Part of a small language model's weights.
Size: width 192, 6 heads of 32, MLP 768 squared ReLU.
Architecture: RMSNorm before each block, rotary positions, no biases in attention or MLP, normalized queries and keys.
Training: 372M tokens, 5671 steps.
MLP neurons of a small language model. Each row is named by its layer, matrix (up: input weights) and neuron, and shows model dimensions 0-191. Each number is 500 + 40 x the weight over its row's rms, rounded and kept within 0 to 999. Numbers have three digits each.
After each neuron's rows, "fires on" lists the tokens most often at its 100 highest values on Wikipedia text that the model never trained on.

L5.up176:463452425519540574450539504509447502489462552465566449490450509487480524524462507543503501524523498543517483499469533485447620520524533483542494481498556530511541488473551555483479488592464502440445422573518535498494476578532491499527498581445488536433510523409548505520533503400467558491494477438517523513432531588524485465537499559525591489521449441493459492500567455550470516547537446458475597474497498474420493487495499518556600530468553462513503464495507531524484483515521546453477488554485528492485570507441548475509479484487474501534465498558480519536446475531526531545
fires on: "0", ", ", "of ", "other ", "ack", "p"

L9.up65:532483510560415538515491501466521529462461509508562546474456492567513471537474514477498445552533420428522486496525474512511562477561472524459496448575485524517536551541499591501504489516524519452521509511533461512546468525549499535428480512506440531546420439513470459485463535405533470477478511509545491585521534551424459459440469490433532478443543508598419435542518439552513459468540506456454515502476482482543546504543581565453559554492494490490503474515515561504519515567464447543480494546488505431518468462512502479552406520450496505452516502450555523557480538498460506465
fires on: "and ", "; "

L4.up424:388501493483472610506501500507538563526539483527462481512459532461453517561536499446491501515481582477462486510519497560439582481450431514498525478537481556502463431513504539529494575518484365505468426442492544488466479489539460511492532464474490525504567533532518533487491546474420529536474477480497530574483514551558479503532575413473517488547483467505575526458546511503456486506456501510646510524524473478590508555531512533493533526469527590548496473519483533536543530519462529495486470499521452546492486480450478542552514427482540497562457527536526483545518529466498494535
fires on: "en", "o", "an", "in", "es"

L5.up48:420531503487471512472489502524478525535510503411511462513483483529546477515405434505528532517459466486532536479534535448456600518499520431401541520429576574473475452472475568519525474508484474468540461533526519554486552477474500451535460516469541473472491512494534547537508495520490509442443473518438430539508515539465486529456532466481514445499459462550480540524472454538478476456547456489491504517553482501517529415493458568516542501522486575515450492424465400558422469487509524492544482432580568436523507500446511462533511486467535518510588461457459485519416461497581529490
fires on: "A ", "a ", "S", "Ad", "u", "ed "

L4.up485:468499467556485534454494429553580469528495509515479550545511483507509477447503502496576560502531470478512510442571570533501547515550624477513468519529559516524510485432471442524516458517500480589440567453424476509498462490496491472560536544484480513536456522530617507547478585519545474583473459513457541431555464544501490471500471442444472494494511481579460535507575481534490496444519466534490532467464435535489530522553459501428491504534482565493536486488508516493515367480503521445489527522494527477502463555483521517565543551507448480526515582548511526481470529457506484495
fires on: "h", "we ", "it ", "thing ", "what ", "It "

L9.up180:530585507489407548491441453525459560501530500515548492505531485465604475501500565542473506461456463481540493475546419518515547466515503500504448507460466485546425482446486513434464474522487435493491429496475471563524483484493490454519560513546472454495523460477478467498463458531499492501531546539483539525514531575470552488537479485428537529551516501542470487501444539457545455513564456492504526482448479477519484423471562596503524488546518549413544453583544513487515467449432488479540506594418465437462480554462459453477500504494479484406543482421569489462490523534539500537
fires on: "s", "B", "C", "S", ":"

L5.up387:479377466520474529583541489526508554484526476593499523514428529504468508510526457438497531518536545527513465514539544500476539551433465503407489524497585450543476544467539487510522520545513551488510474465461543389412468525498525499498439473495490470607481489492525562521417522473525539533566492455504477455505519609428493498479505472490573534493467423512474530599490501524504481526527470516486517516541516483523489545537520465591504462532554527511467424418445538585461516507451532510547475465477521552511499466506510492536495477477489455557489515523499516571500454475477520492
fires on: "en", "ch", "t", "er", "-", "an"

L6.up111:506537474535516567433548497416488478478453507467460415509459545533520543519460521501594462551566506515557530506478436462495513489550497476505403541527557514521468481495552525442571515604467536496452412466462470468559491517531469525447446515485477514525531514446513535468531547467463500456441427441533443415559452451464530428489504472560597498523509486510435457487414479508540444520474526488521538474500480458417484439523499545516489495442520491505503447520545505501481506445495531571466502493473515435459548502487498524490437503483475469527532460486563472493483468508476421471
fires on: "of ", ", ", "b", "umb", "thern "

L5.up231:515543477458494508538485489537491562498502413489507510414500488450506467564442480567538459487506532483460468542491502569454501537515496460457469535478516500466549511425482539524464495486528477553520431350477507576478478475545525460546556486579443425501484502482443541522451477492445487485484529480446491492563503499474568491441474446477548512525522562515503446480510420485513474454541527505541539542481514554511468472443494522507571567519458527496488511581492411457469551481510456522507455498531503520495541483439526486432514524460507528483536497427389421510496394483503515480
fires on: "S", "B", "a ", "F", "A ", "H"

L4.up381:583524501549512494487494451507462458495481513497465476485492589458552525464511439460521567512467424469442520526582508463463516465502539537521531547495509511495424494538440519475549469492478567473530487475472547443483479522497455464474446533511510530500550473459527434465553486527443511539391560594442494558520485536507460541493461405554503528527494512527489564505517456500409488569536522528493461507574498555479519489595556488542425560470506493495565480441568549481488481574477495458489474595469521495492525449539567537456542473453498553507560509477485521502466515477534519541
fires on: "\n", "so ", "dist", "sib", "di", "o "

L3.up36:466474514534433499453537472476464484535482461519503531428552518497549646507473452521478464546524544501520555482586523504497520500487454522525482474488440523519454587408426504518436487515515506480518540510489456564512446486544520531394490448488443599507533488529455520525464531500501522501399463557486478522504488499544484515472499481492446467487463474482442491529426525547478525501496422588469536431479490476467499505478540554476486493524534521525516502506514494523444486573539502544479416513551431493439435445498529459546463520469434422467518544448523514567478452448528523490
fires on: "and ", "est", "; ", ": ", "% ", "r"

L5.up325:474521518433548426505451465514550499464512465452431477409594496447536531511532473490492471490493465554515458552589469514484527511459419472504475576534525529535460576553471575544458517575556469518459465476518505549525515499535488555429545516531494540541536497465545502468474409469482500492411516499447522545490529484501499509436423504458561439433490510495534481524441510480446527509480553490480594448471458507580497447476478552480507506484476475496546524510501526500549514424526595435477525488530423565495515474540507487532553475467524456469534466502530474508443468537518473455
fires on: "; ", ": ", "); ", "—"

L5.up480:585535509443465520518436510484535495497505457462378519489543531442465535569457491463478466470489470511537517470484467470463476512511509451530455517538413575443496509463550481478478515508403428547597481489533524500512537549570460549497500497501435528504487475455466450490478465488565523484466409540442569483531518465448530487541522500416516470482457447484487472515522562542481538512496468534503582442504512486507518530505536468602564492447494410482526496494519466458579544551483535514441499514487499444494459508494571505576502476539502482474430516522442498475465528463512488591
fires on: "end", "um", "ol", "and", "ro", "In "